config.toml
n_layer = 16
d_model = 224
n_head = 7
norm_place = "pre"
norm_eps = 1e-06
tie_embeddings = true
init_std_o = 0.00424
optimizer = "cautious_adamw"
lr = 0.0016
lr_mult_o = 0.912
beta1 = 0.95
grad_clip = 2.0
MLP neurons of a small language model. Each row is named by its layer, matrix (up: input weights; down: output weights) and neuron, and shows model dimensions 0-223. Each number is 128 + 24 x the weight over its row's rms, rounded and kept within 0 to 255. Numbers have three digits each.
After each neuron's rows, "fires before" lists the tokens most often just after its 100 highest values on Wikipedia text that the model never trained on.

L2.up436:092118126125140124134144145084105169114155147136122168120112131109122139120137112126210146153112061106121112122132158121125144113108120123095141139149076138176152117113131113095113084095153115146166114102133134103074145133127188121149076103127157116104118143107132126147113136131083116132133140095083144143143160103104154142101123123139172121150119138114137116112130130161141116129133141120130115094090117125155097147137132106138138135141081139161132163077113111126136151151142106098099142183122090185071157100102133145095107138145132139150180147115137115115152161103089121097128151123078111128127144146136100146144122151121085141145180133121136169153118119111120114154163
L2.down436:133131137112141157153150108140076120134122127107141141157116095109115153126087109133144126133141069178140162106115135150142099106106124129114154150144171144085153074147181126108098127135142162105133138133150117117174106118131110122149138117121090148149115182074129162073129107092150148146189159156084116120116107104144158119140101110122148168116130104121149109140093125125096131136192173147110128137119109165107115113153107076145153138157123112116137080125106126148138162124136126148106103120105162118062153144151096092115126135136132123109154139138128112143144118155174136148104119127156124111101090129135158138164145108085112128114129128113123171168126177133132125122132
fires before: " |", ":", ";"

L6.up263:096087156112120119121146143135102146153131145113110121136102125122130140166122119130138140118102092129130081154146163111123145146078078112120110176151099096137155109117139145130131135131147131128133090072113159172111139129173175116151161125109170157134125156124138142142149162125102154141114097140100090111125121113130159134100138142156136099124121104152151135125160138129149099127149133113105174093095085182088137168127130114169083094086095143162125142084140116165168099104142117102109149140143144133118101123116125113123116088133136117186154136081117120119137125148131140105128116124161154157111144102154111125136206123078131098124153113108109084174148123098114156122133
L6.down263:126141145153155140119132140126119128115135118150136105122145122094127136132101123146121147173132102164125168132138118157159140113130119130104197130119141151140114093160095128121110165145141163088125146106123125167116169123099127158089188138138074140103088066141157126108114110129117124146107137129153113138119129096091131126114173113148141092110133100122119152131120128079116118083145138101109165093112140109167077131153121102136104074125185139117160086131122167115144144118132106105089143184083128102104132135141144109086127114128116107132099132116107107125131141118112078135177169123126135079144114109143160153142115086128150162146120119149149161163117179144156108127151
fires before: " |", ".", "–", ";", " ESPN", ","

L3.up734:129124125134134102123122131133126151126107121125160185104141091124189157186112125130163131124144123143110154143140186099153149116118095130102156114116110093171097141141134180141116145112123082153138108146144132145120106141084112136087119095129142126157178088167131152104130122136137132130102162181120067140108158142128130107116105150120079122132118169152113129071124150124140153133122122131109107101153127106136112158127119117185113156101119116135100150092108160126091138112160121115102140127163064139114107135133120129134181134141081125117118148099149138128155131115108131108141188128106055133130156135130149139142165077142135116096165145147111155137118148143129127109126
L3.down734:173125140150086123144101132104156130139098144148140165075120096122176129154105141175101103126111149169100101139127123158117089121122126158136129095116157073114062075151147127122157149146104132154128082150135090122157163121105101133111119117138132099147130102083157153112125131133124116135107127126135089122124112105105140093158130146131117160135143138133126080115113103133161155156136122140101160173095147071136165124109075134145122098104138112159120126141127131161119145103135133135136115098177125142090120093131139133106182131108118177145173136125112137136198154153147150156099122127177135130117162098130116115118120100140136120126132116155097155128148151087113129149097
fires before: " to", " in", ":", " by", " that", " the"

L4.up872:121097135117145115149151135148136146137084131126159123092151118104146120137163123114188098115107131117094123139160117123129128126117083145158176094127065127117143164158118155109132123091110114138115118099080096139126103145145113129105167129097131165115155119111110132108174121143153139126132167157114095131088125126136135138114082145135155126148129173145193113079102143160162139159108126157120183107122118106133148150149169131158151093159137151130129156130144141133123128134150120142138129098149098126107086130169112178129099107103142144116120134145116118091169162121182142097093093110157116157156146107122102116134100113171167154130135112117128164095137075114109114096164
L4.down872:172099090128086102162154141101103136133114147144139105112147150113114180147160115152088166117068166118146136150102140105105099152150138125146096112138119113151082137049116122119134135088142098124147129148146144111111114166128060137142131152190106137141146123109123138163143131098158125106131147119126121110132134117164120151125108119095120162150108123078116131158164135152064129128103149178162133111175133163132156128120156138101148118095176180142105143120113164142080139169111122089107181158140110140138150128145128142100096132142122101101154115131111153128126093135088109105144138113105117113117133118119129151115112152141132137118113136141123152115099131084103124111135
fires before: " |", "°", ";", "."

L2.up172:126088143123159134144140075120105123097128119116125112140148110091180144150152121141095200115112091138077127162117176116103120120116096131149170198137113119103106140108132158114124130120106133124168103127082146127123098126110140137132167183109143145168142134144138165114148155129147161136110137134157085103103124108122160111118150115164080141166106132158102115127163127140156142101167123130139127099152155139125132148125151122083184139075152116127140111086128125108125119125142149121092176190156135117163112143087127185134116102092115086107096120122096121126115103126099159134111149121114129125153123154100142133133109122148114142124083113145131119103117108170126120135132
L2.down172:081143121128058139112140160147133135129165123102114136135121164104111123116128108115163176144151105083103100100142102151166152088148137091131081091117150109111091096138136124107095127092142146112113120165117153134138100099149156090148092127137140079110129131144147104139120098126156131150118072130175129130145146124147145133115183101119155143115117120169106168134144133137113121093120166142120080102136115109120108121102112164160097146124143134133129098148133139156138153140168123103152144150128140130128120154146117126094124150199090157114088110123119111159110144106182133133144149127125151100120123163140176104090174088112100118137148129093129075101115122143156141118144
fires before: " to", " in", " as", " for", " that"

L10.up396:100111158090126103146136111167122124119110170114112147122147132142164131127151095122111149113130156105132102163132129114121129138120076151141117174139072078150114128101151170103147108118077092159166094132132127136108125094149130158149084101125205144111101082111127112123128178162115138132160149086099151139143154124110134091121086120125137131123164164124127123118149168116127093121100116148129136146161144150129136147157132128144149093063129144114122112122140120142156104143135126137132132164157131177147103105096156132124092136139168128121165100127154135109132126111098128104086129147173140149119099112127143111118134134138141112117128127116129071075054116100110145119168
L10.down396:146112140141160121139122126099121128116097156130143095156128142130129116141108112151145149161187112197121131098086112186160154112127138129128142114137141091111117128154135136186138151090160149123117185113118096105129129179085088087139147145123071121134124181134146139138091128100150113106113090158133120107122113139165148172088133139155140139109056083125098138069142137128114149135128135102127128140125125145125135127140124102132131106140134125088134142104136109102138152117127115102106105082132156132114132127128158100122139113102075103139105157093124139114143117122172170144171147109120161104143134143136133157092109103112107150119122152119140146195127103160111083132145
fires before: " |", ";", ".", "–", "3"

L10.up510:114152136119178103112087134165142133112095133106139108120144109082116154124142119157146144100064130121118150143103188103138141127184061140117125146146129116082098113139142157122168083124115106157167135148108116155109098166132137135099133076137144184106111101115120130118165116126156156113093124141123155135129154133143153146078154147149091119137144147177166110122117161125140144165114140128144124126133132145156154184145136119118139108112131114107126073126139128096131089153115090088092131166113112121150113112135139162128126112102143145136119137136151132124121124114111094142119171115118102155145113106125138129121103134115206192135113099170148135104132142141127087133111
L10.down510:084144093153134120105140110111136068152150162142107114138163169107095099133113077120158112176107175101166163116160116124101150163115146122161182132111129131134168112100132103112151152148170120140086156123147126157129107146094104121060131138132119115136099109116151083162131130104147131152157147126164146127125129114128119128103092100164122130134127130117119097156146097108140110141167170121110138133136122097096108126130076140176098160111163118150087141129166093142151112111076143193128131106132142119124119114116083139125102122118104126114090118097137140122110122159110131091121172113147128129120125125139140154127152106148102171129113099134098108108135097170159140154126
fires before: " |", "er", "."

L6.up78:119139119111146063122146153126079170110127139129120135096130120077159137133158093126151101115098109141117189191139175148138142152115112151125117102166093124121167116136107129130151132081115129137116125127092102118082136154112102087142148128113118164137122116160131150132136097136133137142125167160121111159109092125121114131122149134136144112160078170142144135088134135132130091135156156112063111134099149093131107166145144095144129176097101136139112174140131116143131132137152148096131167183146122148125099118122109175097123146067138135088102148133121123126148139136123146116137140111115056122135137148094116140145123125147109156160129084156126148105108087165119141149138
L6.down78:094140141127101141107134093127093120173137118163132127162125119168104153165107111115115114111128105151108124116142148089128171127141094129104146117168154155129122154099142127150107135111126167088129142150126110125147124097090132085131093105122092119166097164058123162077120143088127145132162116103091124107127134148136169073122128147091124150139143131085113133170113145166217118137118107119129145118120115153142125131089124117142120111153156111122125141099130109126142143128140137139179128161122148114124144140136121093140095167142159119096127123130144124148120134124135134106111094118079178139146110170137146126127153133100164129085147106092117063144114191124159155135138
fires before: " in", " to", " on", " as", " by"

L7.up289:109121083099136113155096114158097149099154090108145131124107153105116145091096126138149104125123078137128097156140164097123122121104095101149164089147112129146140142119136115120146137134145125122135111133110147119094131091184122091119100095094155130168089130183140137117124138181113160116127104133149123148160153118141130115105106092162110120137114148149161128120136156127130095123109156140098152080153101134131185168081130117150117118120089121133150106135133152118171136175153110125114150070147107153149106116126135161154115091113116145118110117095096110138133158101137166104149135130085081162110113149108116132138086151088118174147145128160071113121139147179117129144126
L7.down289:126111116128159154122128097129155105150164115138093146113110110145148106118130140128111144150142125163101088078128143127149121117094141168149107154143099141140117111131137101152163091120167129106135122069123091137139123122129090092123098117119100116101164166082063060105131111150134123119165164113102143175103169088134147080116183127135116112090118138121127115176148128157107080144111117156134137133162132128122138152129147129144147127124120103102149136077110142167101140142102150165140123092165146130123114126121149127158112107116118133144139104133158171156117151100104136164129138136096148136143112132085135169124077149156092156128134142086146138100131166160103098102142
fires before: " |", " as", ":", " for", " the"

L5.up192:110165139125159105121157127166134104096128150111145130133100144103122098114139137126124121121098125180153119159114137137098098102129112149147139174175102081085130098114158139076136138150089137160121137103126133112127139132153135110092154068120157130105071110130147071127107130195122165138135122088175159136114171154131136147111123156097146153130142149139121123163134128143092144141118166155129157150101076135152140121137163084147096108147109143102155143140147147164178133141125130118130105134136115158113112070099090109117106124112111114126146155116075135086099108049130127126150141126130124167102126101147124113131161149157137128124146119127134112132153151128129157114148
L5.down192:171144174153125139136131085093099138158124124180053104124120141122160154110089151136109138147140070079149128123131129143140130116079141149128146130087129137178092102147158127099108119097154081126121101095132101151129086128098140142111180126146117104118093180129134166111179105105166119043149123128085152106158100125108116146139144118119129139139125121131142140068162135079132113118122128133126147110109168104148113117095098142129121113124142127137172165131122105148117130127142128119141128170151123097129142136136105153123126111140089145135132147104133136144153086131133115150149146114126133159151122118099139136165077123118101166158120129125117126172101143140137098152113
fires before: ";", "\n", " |"

L2.up480:109092131134127122136143129130128058125093122148104137108125108064139135133183096151178104126097195122096136143113122116102139120103125105124114173132107144121140118115131110126119130127132104138133124132121150132149158142124143121117147125116136159131074132151116137094148172131103155133160127065141088094130147115161112140121117149139134149134099101115144091137116128163161159118169103159145113141171106146094164144138121107101154141085200111128136168142128135105100174083146142114104158096135143125149125122130123157140108103152118130151101121102148113097115092130143107146143167116092096080149136109135182108153131155118129110140121093135199081128117132135095125144153
L2.down480:136144143078148081119112171119116101130120159115129122129091151152091129127152160110119162102140147158122131109101080133150118101169127139186097157115113127154101131146129141139092116120117121085091149135097139104164154127144186117143129126103089127134090103115126139113146137130140139119110110105130186141146140147131159165079153147143107159137125163155109116111130159160129124127119105108142114122104090125150098099151160155139115181151108118143189133150124138122169085097152141112141104096173155090113127154129129146112121139070103128131142150179111113174139123129134138137109131066128129098144103149142136122120109164179103164117117158095135118091144122103148160115110
fires before: "-", ")", "\n", "ing", "d"

L6.up728:127124121125115097154145133112122162127138126123151135131094094129127142159162087118121130129132146137124121182118107110089105138097119092122105119165064132126181098119108104104176138155126098153144098099156145107126129143154146170140107151114154093138141173130208125180148157169099124133099116098134086102137099144123150135103128098139134130092151159128121093116149123138129110130131123106116131158135153109138149144133142104120078102099100151158130076082091090135151126145143144145159098161165114143113126140114136128107105137123182139169114098101123156150133090129130144133181138132088140121152128140110141092122126132147089126132122101126078124146174132165095084150129
L6.down728:131153130120133156141131111132153122104103096139129102105156148083095143088135136134131118139132143143180157141115156162170129142116164149093122087133174052109147116128130086141121114131146138144113126174124141073169056145109125144133141121117111130154146101156109160131139145143139098113144082125147093140134109149121119124128125129147108130110077117154166129167120130101133082149113146172148144148165109145132120089129131123129105145136151139089117124146138208111138164133152133124089130080112151162127131112160089082140157103180127100119138104134126135108158133151138117153070136122158136131098068124143152116130154132115135108139146114171106107102109115137102111141133
fires before: " |", "\n", "02", ".", " 4"

L7.up742:105089136135139102163125154107148119140115120138163106096138099072141121143138100121152139115106133160120139128151139150140181109099074123134164116126100173119114113158098176108174128123125101185125156159127118160136118184112168190111127107146169113119132101130127127110170132112136125132139133119154079106122155138154121108063114131103105128135138124140144123126143158139136056105144125130126109145123130097099129160147103140099161133125128115173139133123128149094086088108140134152154119138126094124159113101131145118115121129174181129129141147107149097126077120147091132154128107147144080116128100132175157122109124162127158121122096092153120130107161110094144100166154
L7.down742:097181118142121155116129142160136139128125163105105114127154125120055133189125146140122106120107112097103094126137137127134135141098147118107148124114083111150150148057164151124138180125144130113105176094153109108076111166125104104118151130094136131108149116139112135166156075118134140160125141164150174111095139139115131155119110121159127085164084144084140133134095134136120131109141154106147133124128152136128116134163134119113115128130134105135143113182108151130079085143099154118152169172129145154109109121138117149092097119157142088152164112135115101151145164168131101154131098127104134122119142123106084117148149131142086139103094140140097150116135159170158128153092
fires before: "\n", ".", ")", "\n\n", ",", " and"